python train.py --num_hidden_layers=16 --hidden_size=512 --num_attention_heads=8 --num_key_value_heads=8 --head_dim=64 --intermediate_size=2048 --vocab_size=42661 --hidden_act="gelu" --norm="layernorm" --norm_place="pre" --norm_eps=1e-05 --positions="rope" --rope_theta=10000.0 --rope_fraction=0.25 --qk_norm=false --attn_scale=0.125 --bias="all" --tie_word_embeddings=false --parallel_block=false --init="normal" --init_std_qkv=0.0297 --init_std_o=0.0 --init_std_up=0.0297 --init_std_down=0.0 --optimizer="cautious_adamw" --learning_rate=0.000575 --lr_mult_up=0.817 --beta1=0.95 --beta2=0.99 --lr_head=0.00869 --max_grad_norm=1.0 --warmup_steps=382 --schedule="wsd" --decay_fraction=1.0 --decay_shape="pow" --final_lr_fraction=0.0 --batch_tokens=[131072, 262144, 524288] --max_seq_len=512 --doc_mask=false --train_tokens=1195000000 --max_steps=4432 --dataset="wikipedia_en"
MLP neurons of a small language model. Each row is named by its layer, matrix (up: input weights) and neuron, and shows model dimensions 234-329. Each number is 128 + 32 x the weight over its row's rms, rounded and kept within 0 to 255. Numbers have three digits each.
A block is one neuron, or neurons of one layer that tend to fire together. Before each block is what it responds to, as a language model described it from the Wikipedia text at the highest values.

Responds to: Connectors linking two ends of a range, mostly to or and after a first year or number (from 1950 to, between 9 and), also of after some or most.
L5.up582:156163134192157152174183104110091148159131148164146144084148146127139148128163083161100142189157179141139110080132139131153125058142158081095144098025137143090146193142136178161109142068130090085109122113120157099091171111131104168146087125097162139113168097150159134153132118108072192104
L5.up621:148164170118110140124148118082166158136144090109116150070122145132102163116087176137108164153163115149179121114158198121156120164165078106127109131106140179129049128124121108136120186102135139135107141088138106059123169195118083119146121072087131154186137104116099111128168132113073122121
L5.up905:107106174133175140112146151080087119127187111119115164120136118143080143121123163107083092154132186178161078143126174145136063154118180161144126113107117104128130119117116131152107103194144192073172094074148090122127079199052137151115135065069132168136110117157133129072152097091107181095
L5.up1615:152174123101171099151104144107174126095151129095162160079163170109149154189153114124157110085155179095116129170117210168149133158113166092143154090154116098067137107132133156146133149090086107135112141078120104111108138151089075138093127193141190122165077109138129157154186134119122161120

Responds to: Connectives like to, or, and, – linking two dates or values in a range, mainly in "from 1972 to 1999" and "1582 or 1583".
L6.up325:153207073144165102161118164129067178153184099177173109043134098167087123179129115129149019106176152173084156104037126108139116121098137123129114170080217089141138142095124089148158098109142146191139142117074138123134132180112107129144156081100130076116118162125064146142158156166109118175
L6.up747:079128140094151110158082156143062102113082117107134061098134153198073110142111204162115110105108159090127122095054184132147114110100099168122144159099143066135100092109139147104098132117146167098117106133166128110170136080101097203053108044139099153144078089117166129140094082153145141145
L6.up1263:100198088115100088139182186138124151140164097051133149133154125118142107145132119142134106111154091155119140055045141133183090109162114142121142121197174070077118157135189150156114097107183183104104117106087159125153146129055087095158186063131163175145138129126127151138154115110110211155
L6.up2029:065152081100210125088153126128103155114217119089091140088140135197117122140070103141102175064155150096156176081101152094102080089188156127180135095118099185113020158096124133145055098189162132083144102082132118115145157081098108199141126142114161146160123047105202089091091112128107136157

Responds to: Connectors such as to, and, or, dashes and commas placed between two paired values, mostly numbers, as in 1 to 6 m, 1869–1940, fifty and sixty.
L9.up1506:137089118089148108150150157098157112151224115157098078144153188141185150096112154136086110124154143169143111130092160154128080139122170131100178148108144040153120143139119106212103141130107165063091157129054174137160158129124073149108187115123109080087064106142091120084112094112133117063

Responds to: Prepositions and modifiers directly before an upcoming place name in location descriptions, such as in, of, near, now, located, New.
L9.up1220:128159093165112088163143115131144114120145078124159126118124107158155136117130198151136142117142099110145108097087141112075118105214212090094125146112168085205097184152130139112124101140023179062071193140134110110161115097127139127110129113115122154148148102167126111081096159117076152100

Responds to: Nouns or final word pieces naming a field, genre, quality or attribute, often after "the" or an adjective, such as music, comedy, skills, tough-ness.
L6.up212:106115081134105120118142184100106082188144055152148203139082151140098106113139078135087177106139153149114105147119123108214101090110099130145174156078114102101069111122125146183120064134069153150155153134110077121122114113115119124123144094077160107169065087124115118114123071126129166111
L6.up1218:177056094094138171118106147143118123151126133144138131101152125179148131116144169203140126106158140117119112107070160113154101158133158161116126117136204158132150113100151105122086110088141140097126125181090136155208166104111123137083200073129118140151091122145111139122088100138192114159
L6.up1603:123125100162144154162147124149122190078105147118141098082124149118104105103148150157156118148125119174132104107171130095149170161130139109190118158124138109085123131120102106138096114163084141123105175148097185144130112106075100159081131146109172074115108093138100107088079123122147192176
L6.up1817:159188107105096103150075097106145085088122141088147153149134175132094062112135124132141147123127111124121110115092091184155162150123073142102110099106140186132155124104093152166073163077156169051137135025105098141134106120089111149155155127140141119101132094133092205175106087141159134114

Responds to: Function words right before a category or place description in article openings: "is a", "City in", "Theatre in X, Norfolk", "is an".
L6.up178:112120103088158089138140150159119141161102111115138158102128142118158103190143113137100146093157119148183107063128157149081146161116124124108139106168142125203074145161120150146113153066167068165138121125126070154161125109118129168102094137140099110153139109116100111117093145109098131104
L6.up210:135174131126092134149156149129165091202149142101123160133104105159108152176102185148132168180112091115091140092083102146123111098140224174141128178112130100163123171088116192174126073130166149072110155143082104114184112081118129177060132157104069145161124137169147108104115111092147095157
L6.up552:090129160149174079139072149097128129149159124132165082144122155172128075173114110109158174139144130123116136165138199052097113150176143164099132177153138064154034104168116097154111077154126181174143156133121070117082117113078138110124125139070129142129145108138120147116119131109151215107
L6.up634:139181144136146080169129107120210108155083124113178130107120158142144055172111165212102166131127176135099147137091140142079079137052127084138112166151084162142130150177107163160149138226155108136109122167079070098116137121109113145141152110129147169077130050084146127082101192119121099144

Responds to: Sentence-final periods (often with a paragraph break) closing factual statements, plus table-cell pipes and list-item dashes that start a new entry.
L9.up1828:115161080111142136118113100156161134124129133140128134106191141166095118151114210135123131182132141155138137148106131088152118072132210101099123091180109142137142131117167154123043123073082120104118139094117105107091127119100162112147133104090165155143102122110142108126132085160149147096

Responds to: Middle tokens joining two halves of fixed pairs, ranges or chart names: Top [space]40, 18–19, fore and aft, Time / Mark, one or two.
L9.up1897:118103102172147123162148163120181119170124172069078158128136155186146133083112113146140116167124207111141126100121092117124123152117154088116077159148141113124117139097112135231137137094199125085124126136128131177141129138153077110113121102133077167110115120138135171165156098100085143113

Responds to: Pipe separators deep in sports statistics table rows, mostly header rows just before columns like Total, GD or SV%, with scattered weak prose tokens.
L5.up30:081112169088097115152188101132108159127144147107187163113084100171119112118169081116130158168105140163111065159152164085117116121117189132152141136085114073187156135147117083105127117203146104164116096130194151114114099090084122071126115149084112122149149113051121128147105152146124091112
L5.up278:088099133187148150167116162130148137054109103105065159135158114134095128219205175101140129159093105122125123116124170069097114107115214078170107143156106137054127157127138156077145150148150157155100107153177187159092121122124132166098107129201086139137110064180095164094099156174121111124
L5.up1586:129138129122108139167158095149183135061148092134136139129146112187101191161173144178085117217128164165096130135122117053120056094126172090136169132152133093140163122133142211100148180090075092112123148115172129126179124107082120162077190153098113175188122136152133177090103117096108096123
L5.up1688:143033126144130102164130172117128181190116170130111133139128101098093179228114094159115119208125163131142170134110108099110075096145109119083138090114120069149112132109095118197099091145159130149086096103132107126093136118096081102078102140102121115125144085101094146109106113095170113146

Responds to: Tokens in the middle of multi-word proper names and titles such as chart, event, film or medal names, often numbers like Billboard Hot 100 or Pro Combat 8.
L5.up1387:135137157112142136104097166105128140097172101127121178117136096100100073108086161116158145121150128121157097087167161122116139122152087120112097198147092110117088130135092144115126144126152130212104134111157203086157125179102096177130158138126162110108106149090166117081114169083074149106
L5.up1408:174162158078127134105106188152216151186149063118131085158161125134147100082158188063107131074095088094178146105131133157112131075136128110096117152128125096209122170115160116196200116128136142128121169168167121124200145182093113170073144084120108186132093124138172113103057107062155125164
L5.up1515:146106170112150160112136144131143118150173099113172136143141209132141119153139149072095114167129157103182156084138169124175169136181063123091107187173125125140164139113133158163142120124145127210104120164121143148155158164114098114157077130143118148141103161078151066096148135062069068173
L5.up1893:191110085145084114140128115138138138119094124096152113156138162098145077136132107107161082115093129143137146152067117124137154114124068157085106202184164153174172173114086125118131154096117150102117063117132115157106142145170171164138135065117093145061116134144115082083112140141094131156

Responds to: Abstract head nouns ending a noun phrase, often after the or a modifier and before of, such as number, rate, role, situation.
L9.up1730:132155162205138135127157095137109121103145162139076139173109143133158129114162218115147096131147127099103071169077091117151128105103135144154198092039192175133093083102113157151088111098125132137126110064146117116136166132091146147133137140143120141099121167190178096140110154096124135089

Responds to: Mostly the decimal point or colon right after a leading digit in table values, such as 1.97, 0.48%, 1:10.88; it also fires weakly on "a" after "is/was" in opening sentences.
L5.up358:043153111185113067185141086094137159085145167099159140147152121122112122165196184176109081145151059147099150129092110107158113133047128110126150174072152124130171166129114147153097102107113069128106112134125178164139174147063108199145158145087121112188167096142137129141142157094184114122
L5.up399:085063103147159148193161173155092181138119128154128154148158166110140176132158100137093135191196110164138081189129162053104034103097142102119140125098173072116089090180081103121079129115179106144113122104103152160120151167075101156124121158137130102120145097131096203105096127112106070150
L5.up874:099084121106159116156099158169147171103097184047165105163147133087120113150176116101138100104108093144126115136117124144168078089116101141124114154132159073122084130129104171049142045134188106132131102123108090165121181083080167124119189083150168120133092110153091050089107117122159157197
L5.up948:151115057132116145196105101099116128164116107148224174182139105095126129145120144091156083162114123148160124085124114112163115118117119061097091089128114070116170150145114119121163112131139128112117130132170081087149153141130109193100154067096097126139131096159105164122074166151152132141

Responds to: Periods and paragraph breaks closing a sentence, often before a new heading or section, plus quantifiers opening a noun phrase such as most, many, some, almost.
L5.up475:099194151132176081048063152107126159093134155130154124108129106158137136119116140126111177127101155136119088120171190105185153124126136106140143139160123104202135116143137155150126149061136096138161160135125141124182132081138090091164117128155138142138137093147076164136153130106138120171
L5.up1263:129165078130181156072111136105127155109157174126172162075154140110130177147171130120163151180145135203152146140157145127139141129086206043114078118219122121156082077157084120111073143094093111049127152109110137103164117121152142135183171130126117106127127105170111120104110085188133138149
L5.up1416:127144151122166091131190166090140122134101114146187178077119111077081171185076132173089150151176133157131099187106116071169094150147163095176115149117124098133133096122139121128106183157157078119148125128083153179115111107140080138116124134112094131151135145142155118066132172098113122146
L5.up1606:116114100108143061075106156095074109086147071162177146148142135119136148145116115115137110139121105113108077112122125043171144092092154058123158135167160122123107112137156104143092126098109140117138172126130140127128105124199126074113115082132176142118112123119103143187188087123134124116

Responds to: First numeral in a wiki table row's data cells, right after a name column: sports stats like games played "| 6 |", jump marks "6.515", counts "4,793".
L6.up553:135144114128118129176188126121127162146144137126125130180136138143150077139138133120176116141051130136144104165101143120083168135187137085108085117153095076146136107135126167146119112165078109119134141137089092075197109164061104160147148138107156103181174155158131184079076167099137157087
L6.up941:087128161096105069105140184120098101109135116131155128122174142151105121167087171121063137124133115142153098132162094090122147146138146159070127124149127145116106145181142183135146102137116147081093148143154109116148072100119121070134167166100137128155149085189109075120139114107127197100
L6.up1666:100101084169105122158124086082146073107141129047115157122123105126157161117144143118176177136059112089152144122123074120145122133106142114171137127177068121124141126148107092126123134083069167098141144113129078159152129086075101150135174113132117145138166095126110160142146129108128147177
L6.up1708:128094079183182115163123160138129111158117167119237090089141104162092128135092136149179126139114100151099145144102135098080130124121137128172149137154098029163109202154131190068106132146105169101172148155104140098153163116080146123133133162101139129116156107106136129118089176150102119136

Responds to: Nouns naming art forms, media, genres or languages, mostly in music and entertainment text, such as music, rock, reggae, manga, film, English.
L5.up416:117091104085118159109156143152057133090103141116164125182111087169139174154112142158085130171112106144148121118082061086116134150158140143080083160142153121180115198146114162142110102098113077108135077192090065088139138094136132159120112158104141100160113117102152151112091107137140118182
L5.up515:165106050098105123146137121077161156147171102143132173152145157093122145075068063089127187127035132138126128122094103162103104069187117098182094090110088154152108116171103107114140087114108110086075147155155139182168079151065123192138116182175126108168080096123115178131164129144139160128
L5.up1813:161072144195096103139109113112121109083101125120181168107105139166122189133109140134121119150131195086126097124097113155113139166155132120153161105137177153168109119141111157112034111148104144170132109146119116149126120184103103227117107078113133128136155037152080122166113097103072114116
L5.up1874:158090134082134180123155109153084178137133083148152096152092112148138124100119120088108125171065140138099073119151131176191144117125111158107124132113130101119095158136124094050162085079080152140154069136089064090106195189150164132108153132111071083159106087146124135111154093112136091052

Responds to: Middle tokens of multi-word chart, award or competition names, especially the space in Billboard Hot 100, also US Country, Best Opera and European U23; plus en dashes in season ranges like 2010–11.
L6.up968:140081167153073106103091165128131082116159135097139126155198183156160129119082084097139161113093159170066149181087147105084150143114129079145132167168145161170182121159109118190142171098149126098158147121154123121103161134098140148095164105165165148183128152083129127085110118143089151095
L6.up1555:112123072136156159113175148050126088180118116089122070117182214111106100205083139085069109102169112185160090100154166130152143106107118127096127208120056052123077068154090175116139098132153155132093097101175143069084064154155087102123168124118131088138136154120143100176148183144126146119
L6.up1784:097128080183174101076088093133175137205133095131084096132099188148142121068129097120148109160209141125117118100128095168172164113077087189070148112095087106181141146121152111103090145122103111140134066125134096128130099187161125132108135109096130113163088121136184136145161159141089135127
L6.up1965:135144096117122055124175125145085138172195141114137129119118152114170180139103121108132140100132155147096133133135062173097170100104073126179107140112136067182132123162122164129140143147156128103080149145099170125130155155116077107132146125155122155097127142095129154156159167123094136121